config = dict(
    num_hidden_layers=13,
    hidden_act='swiglu',
    max_grad_norm=0.5,
)
MLP neurons of a small language model. Each row is named by its layer, matrix (gate and up: input weights; down: output weights) and neuron, and shows model dimensions 0-191. Each number is 128 + 24 x the weight over its row's rms, rounded and kept within 0 to 255. Numbers have three digits each. A neuron's up and down rows have the sign that makes its largest values positive.
After each neuron's rows, "fires before" lists the tokens most often just after its 100 highest values on Wikipedia text that the model never trained on. A number after a token or word is its count.

L9.gate246:152113100136123111132091147117142137112133131116138115128165139115117085105086124149120140104174127177169102146166175102122159135099166139091154171139132115100098127148092120130119115168073137115115126109161105158131118110152134094123182119131146132105137104087108117118141079123155118118093151136133152104139120135121117146157122127131122116172162159150095113135124116138106145065127119135117165151131192150108143129157103138109170082170130102125117076113130126139102130104135154133147109141151116084156156108139130099098156137124145131115145149079159143139175136160143145085
L9.up246:146101154128091112129135136138165135142146165130125144111154146147093129139184137117110123111140122131137091157072139144102152112144103113148135148074092117123134087112121135155107128154106151138164084113153156134126155147114170125133134105105161133117130103135082153062104150095148112157106125112150150154139137127145120092131165129136120124123136106184112144151119149105088089165103097121115167119149126104125102120195174148132146119091129122081097127130114144141152137110137115072116128107104117096128101105131145109135127102117177102086105106127143160077146108138168127108
L9.down246:151142110110162150132103202134153164116129097109145163121139117098122116135074155129120164120134124101120165074129070130116101129151112119126133171128094157127104144113149154109088136117149126131128133124111124150138132085122182093112129141104152130182162099111178127138129132135145152180159165146079119129097125121170146100102167135090140132114142136134158140102159093141167126092113125123142120122163117112081166124123079127128109144102145117140134121098129092123131138136120099092156185132114148119132121076097149101123117102132111170120114128138123119143133130162131108160
fires before: "s" 55, "et" 10, " |" 7

L7.gate64:118124141117110119181144117143161135111121124132132120099143110134108125139105138141133144140140159117089160164128133143112133169155167114078159140137138132143183104133100128163150134134121131128144149127141145108148085130095144078149104081122129072145128116137097135108139135151113120081086134131098144110176096143106119160117109125138117092137127156089144120132160077129139172103104120094166187079127102123094147123119143170101105125117116113089122131182144110142074117117110158129150147105118113126143076128104128139159171145126138136156152137113131139090127067092102139151
L7.up64:129110134123146176138132139138118097125139195116135130103139133137118077126110117131117115113168117097116134138090115158129087138090105125178107174123117094106109153100134086095128098119142109093138158155116112120131096103146152151122076107186133140121116110112144096142167133186150121125117165142140114114113132141102107112105115142130133143104116139114133082115127090140093141088110164114138113122106096129148153091087156083120146132120105132138144093173150154122150098128154129112173142141110127093133129142104081112118135099174129133122103170100142160117128088134174152178
L7.down64:104145117125096098150122140094119092139154110135082129173140106118092126156122099153123119112141139100156138124162131091111099124129134118139097144109082108130131124141131145124109142074137123088106135174145127137107123167124156079133151114124117150147106112131121112157143096127153143116164132162161130147081131139152169076073111170133146088126132108145133131149140165146093100144123151134150186116107103096197121117123132112118179130154115144185148113125117152082131148142132117136112154147130167161144112101101148129107115113082117129124095094137103125128168165157137168120
fires before: " |" 69, "s" 6, ")" 4, " to" 4

L9.gate470:135116125098125078114113136109167140111157121106135111167083078121134151169108141147109137085110184075124094168131074106151132136131178092108168158120149143140104170137146144167097112145091129125127147106156126130129157135117127167132164117141154116148148150171126109133082148128128103118148119114113142138100172166149104129130149104103118145122164101126159164113145158160137132138121155141137126075145107122140152129118151139108141090131143100155138145113176096083172136161079121139107100129148128125119122139131129156125089137087106128138090121136166157101148142155127130118
L9.up470:171157135120132114087138069104148163116141102161152164135113135132070136157092150090131111122135131117160096144130162156120114118140165156132162126135106111171132098192152109152110110114110117170074105119147154099132182146105101145147157125111128137117141098149146152126148147127114108133128136111130095152120160186155113097115088143112193123141140145107126142108113070113116161120129097122111162144149116149134108136086140075128129095155101093124153119109124114106128095130163144093115140092155138133145132123153107114106116146148115091161163112123112144124141136098129138104
L9.down470:135124061110149159130171128129127129107163111092153110133115099120112091126177138121084109083113134151141145152136157114117110128129144092165148123119089152129133140096151163144126112112129139075111153084146124099102145096159140122141119153118139096163100127158125148133133128134203158127156124110106144148080151129120125121152101113153118120124152170129138129115159080139118143100140099150085111133138120118118151154156111117104160077149089131137089151153137115123095115125097122169145128175107129166161157120163105156120130159119144164089121134079081149106105104139122120137
fires before: "\n" 28, " of" 9, " –" 5, " (" 4, " Char" 4

L8.gate402:151080106126142101114154105149139134096112105108112133134113123104099128149121143131149106141101050130094099157120130118136125152094114140075153115124118160122145160110148176154115152140111129127095129121175105091118105138147139151120120151149114112142116176126118163087104151125133121124113120133137167186185171120089100142111161133165145164114069139111181113134143080136139116072162128134123079123122158147101125134118131108120135142115129104152106137120069136164168149166140121090177105138151133122136139115105134113099144106127130132113143110117175144120131133135125119095
L8.up402:115139058115155102123156156113134126138169112130107171139128145127084133149101121106171143112097137140143141111082138109129196115094122154131138080151128149126144127113122091133144132115167163099076148103158076124131116133154148156150141092106130165119108114064113109109108103085130135149160121092102135175146140123115109119134085131131110127131095130119136109151112139100147127125145150121119132124107127118112138130151117188156110153120088111119135105163139148165152105108116136128111119146110124129109125073152165125097183129157108130163161120146147106152111134075099113155
L8.down402:131146122169142088125087155136116157102132125116122167134081165097151131076112135139122130123168111158117125120092113139091148118130124099148076108142119140099142156170129129079107136122098155133160134137121108118090127106151101152153134136156138127151137144111101085127127123129101091172127101134138162098106115103173122129111106168187087104143124114139151132159138139122111129133096110105164110110145083113133109142105158094104163097098151107103098121136105159119084108112152187169132110118113161135103155190119113112116116147151120132149093150132131149101119171100133117151
fires before: "s" 24, "y" 12, "ttle" 6, "t" 5, "%" 5

L10.gate239:097102092136130137119126111155119122140098132138132111102149087097117120107118133191100145097125086153128155122159108119148109159084140160103076128113154115161107126135148122090169139118081138097155117130117164126112102161134111133121129147139157117098123113116105134162147137146176085145116140102118112118114116103110089136129103124135161135082120142081144108157173123128108151140193148137121121113146100122100084130106128130134123122143098052155127115160126130131150142184115149134059111121109129103133114104128164109131152143128156164141122133129090155186097134133096132125
L10.up239:114153187112105155147096098170107127134118127148094111121089109129108129081129120176113134114115086100154139156128107112186137127106104135132149111130156128120107080142148096131115156122072090134145157124110134155102129159178145156169114095130122090158110129127153138125146179107128085168132127108128118134098095105101141164119141190102106107159146141131116111111111136159124132129194150127123096131120122108134145134143140129185095128125087116134163188138147119149129113128129153151094155169122131125151105147117150118112137137139140095086102112155144141149129082142114130128
L10.down239:131074130146126139105125124124120143115118102116158108123160162093131147171141103128090121114099139144061118111128158115115111158167105100144111144151119128116116119148135136120117149119136173133139123151135169108101139165116174127109127108081132172084135123176132114117172100113122136141133181118134132146145134132160094186075108098118176099126094108113182090120133159161121090126085138086083125109095089148158123119138134113136160111131139122120124110094135141144091111116123118115113121137102130154076156126142116163114144122099130146129109099099134089137119156164097095109
fires before: " by" 38, " to" 11, " as" 6, "ed" 5

L10.gate198:153109166114128085105133116122134097144118118148097111148142132139133103108102090115072080131078135110082108141119101098129121097143135187147147103136129128125170151075145110134136121126147121167150140116117108108149171128092135149107108124098120113171136139121152123211142087184156165138138116105074135133131130071106132117114120128104106149119088134138111170153153133139132152095132158126136154131143156110140105100164118109144117161120142146083138096129158105157139127123078135100128141105115144128121134097108114131106126155141112177146144168123135125121109161132106139081
L10.up198:166139088126134102069153134152072153111169152177117111127144124106132100098145126111148155129118112161132119109099087111134093178118105121158120131099131146123108122129138126148103143121099145162083132113119134127097134098143119140177076129152159110178165104082130176145095146109128130101125126117119138111113162109161108119091110121148117143110186149126118138141183071112149123135151075126137154086115120156138112150169126124151119128101179114133131118128118149164115114141094122139125160181118102096137143109126111102124139132115139137156160093142119128080118148151133143132
L10.down198:102119147123118118120140119103143094080130116112138119124131147152093126138155130134144113197155130167103137131092100118084131175136101137157124129147122113118085157146128164128128071140142160097116118090181113093113140153110112120115136139171090128102124139141163135117145145104133132120125143113119147082121120139157143131111120122138120110100154105145148137119108142131165140115132148097182152154166114172134125137123113140099126149104193115134098104065148137152120146126153205096145105160115113131085115095128114144130126146139153104143149121140123128111077163069086101121
fires before: " to" 27, "%" 15, " and" 9

L6.gate367:106049147105118149120135128130141135147143094149125154143196079111122144150090109144105174125165131090114126100133142147086122113089133149118131117133137129105167163110115135119144076124145143140136126094137122130124116144129101121173142124135111115114133165119140099122119142120105111141166105129095124118094142136128114122098113148100138183113139126114103123159119101125165131114149098137117193047151119100155136129155149118171088150124135146133118132129158153130117119129105110125176117102109153158100125141125080136108160102196100136147139144122168174105112149123135142092
L6.up367:181119080143107116128144158125133103123145173118147149113095175111099106110148138108186106129129159130097104106116130133118136125085161145125142144137149127087122191122109121116158165123114130085128136126113150149123124112155142093123137141151158149148107125185112138124144110141142164138152164151121095145170108176114092150095084125090088116115078154155110084135126158163062154173140133150155129151120145136112174123109129116122129116156149107142141147093169114098139143151146165112128132118127139109143139122107126131079108118088120103144148144122120089122152113153106096126
L6.down367:182141111162136087153160129133136179135143189107102095171056145135110117151161125132128090142111109103105104136097117127116086145138106129135121088133166121138111090152141128121109170142107131077108133140161159145152134114114145190109124135119168176105156107144152129132140151165182108127135151124138161158123123157154149126081110122115132150132140129116137112106146134154160102150105154126109146155115190138145141135091128151101135121142180130103143111138144128136090154101170126167116142155134136125151100142125153127117118098104139129100122135147108090113143146119124097171
fires before: "\n" 42, "|" 9, " was" 5, " is" 5

L9.gate294:138179119098118106131091136148124058144112157103131113141104117103115075101123079142122122117077154113136117154162150168142159145137158106121149124115156142147106111099135120126106112109150157138149171156119112171130136143132154145109093154157116163137135066183133134066148108143123104143128137134083110141131129115110130148125127107104125176128135118125177166147128094136136124135126128104130131103131122139155142103085111108175154106173149120150169095112167129139107108126126171134162183162107092143102126110144102129163109143140087101123136130127121122118094103116112138100
L9.up294:087126140123122124132083125149140085120128157137140118127144102119125150141120079132130137145134127113184121099145101132119140145099099174094119123088123133104154118092106125130133148107094142107164136150109101128128145133127164141104161109105121119134111068135163127083114113124147089106114152137116104117154136144094164149132104144122135157122102103120146148134128082171166137145142114096103138130109105139170108136119108122184151110139124159092116085144152187157089164174118090173140119137116112134111125078180099137101121166095117073109151141150135113135075139132100130125
L9.down294:144100129099133188115104121155128093138138102079118122122127162125101099139133155184123117139105143140098139110116125074168120118127110121164126105129164129137149152136117138121119156120139098123144081116126111075110148142130131120092126108127107121066099128139093121130137176104129120169098086087120158125138103148151094093132150154144153110140116134129155143086089136136120109121118132130120147184119132174106152155161131137171107123113125164085110156136140178158144147127152110125150093134134108103103123117121156162084130084142154139117093138111097130183090153115119121173
fires before: " in" 24, " to" 12, "." 10, " by" 9, " as" 7, " on" 6

L6.gate288:094128150090166157082132124122122080141104133121126129133146094141151143151087129090116147129104126147133110111126125128117093109167139068079157075181110133127137099115143129110142141133147141143101128140123141134153105141152112171108145124178105152145100112146129115119154125105119109107134137151084101143109174137125153100163137197091134151117122092102127142166151172145131148129132140100154171140133131118153074139110112151150124182117113152142111138116091182141113148170103152135127112144125136128095112136140151113104128120147138099129121129107163120154128126174171065136
L6.up288:105127120062149151101129111120133170134146183154097111103126118110134118145108152143124139171160107128119142146100110174103100099136132101133184129126122105152144117133119153105134142114108166144079119132177119093145133103104150150154146107132147127127116121109123121089184122093129170143106139122135106156161163129129154139174146103137123143111138094135117119142118083160115151158160123119189174132138142091136136108106129108097113116140157139116152101164101106098110135210193150122144117128145128137118139137151147114096168126151095147135103113123125146128081125146147103136
L6.down288:132097126135102121162082140139074150127118101071099134113155177112130134071162107140118081153099113127086145148133141155100143179093147112152121140119112114121132145101145179129091090129117123113148126151089104103146135106129115099126117175136117117101178145093140108143145090173156178144140116108130134120123134143133130158114094125137116122170120140116117156135084122108126140175112111090093144120111122137104161102116145092121122120145154094132159152159125086138090117122117139110167121126133089125167124152113124117112105086082121090125131139112121106097096140158107137172
fires before: "\n" 32, " is" 6, ")" 6, " in" 6, "The" 4

L10.gate416:173138106132117122097109149129173107076100096057133164141141136106112129081165110137109128112131145100129137115164152109176136120115111112116143144155124120111140125142115126124143124117130125126158152105155120143132063114103096182115135137167144160145148139148118128094106131131137116101111112158086166114118131134188151083160079132118117118132167114144165125083142134111138154139143131153142136127134151153121114089125111130105160120138183134140151123129141076111152133130128135083111134126156095125126113142172138141139081142091139110109152160096127107057147115148103170127
L10.up416:127111122154153103177128163105156155131118159157203168117139120125128112116119131136140143130096087117141101081144131114147114123160109139161119110122122128151094126137118137103116145146098090156097119102148124106100134095126121116137098163116122137125130102159133120135181171159130138067095106165151140109105156101105095128142171113137164100098145187141153111128203135104126098117185128141131083114123082156120118131128107134095130121146116137143161157150157102151112119156140127166108100128124075141134152104138148163096138149109118113138112114113126118092119168106148132125
L10.down416:110151129086105152055150117132155124161142125114108139137145144124117122161103115141158131165143130147112158148154170116118087132127127091094075129120087147108192128108144115134103123111160142121139096108130118126097081117106121160108130116126126126140114064117124167141119132112099127161103137125107105130085099129083106085103121137133110137136115081170121101122124089129120145154105130151120127135123148119162180146145121125163133139127159139137138126105137101131164089138097122151106162134141098148120136096120129080107094171129135154081048121107144119170112105149109142124
fires before: "s" 41, " |" 12, " F" 7, "ster" 6, "\n" 5, " (" 4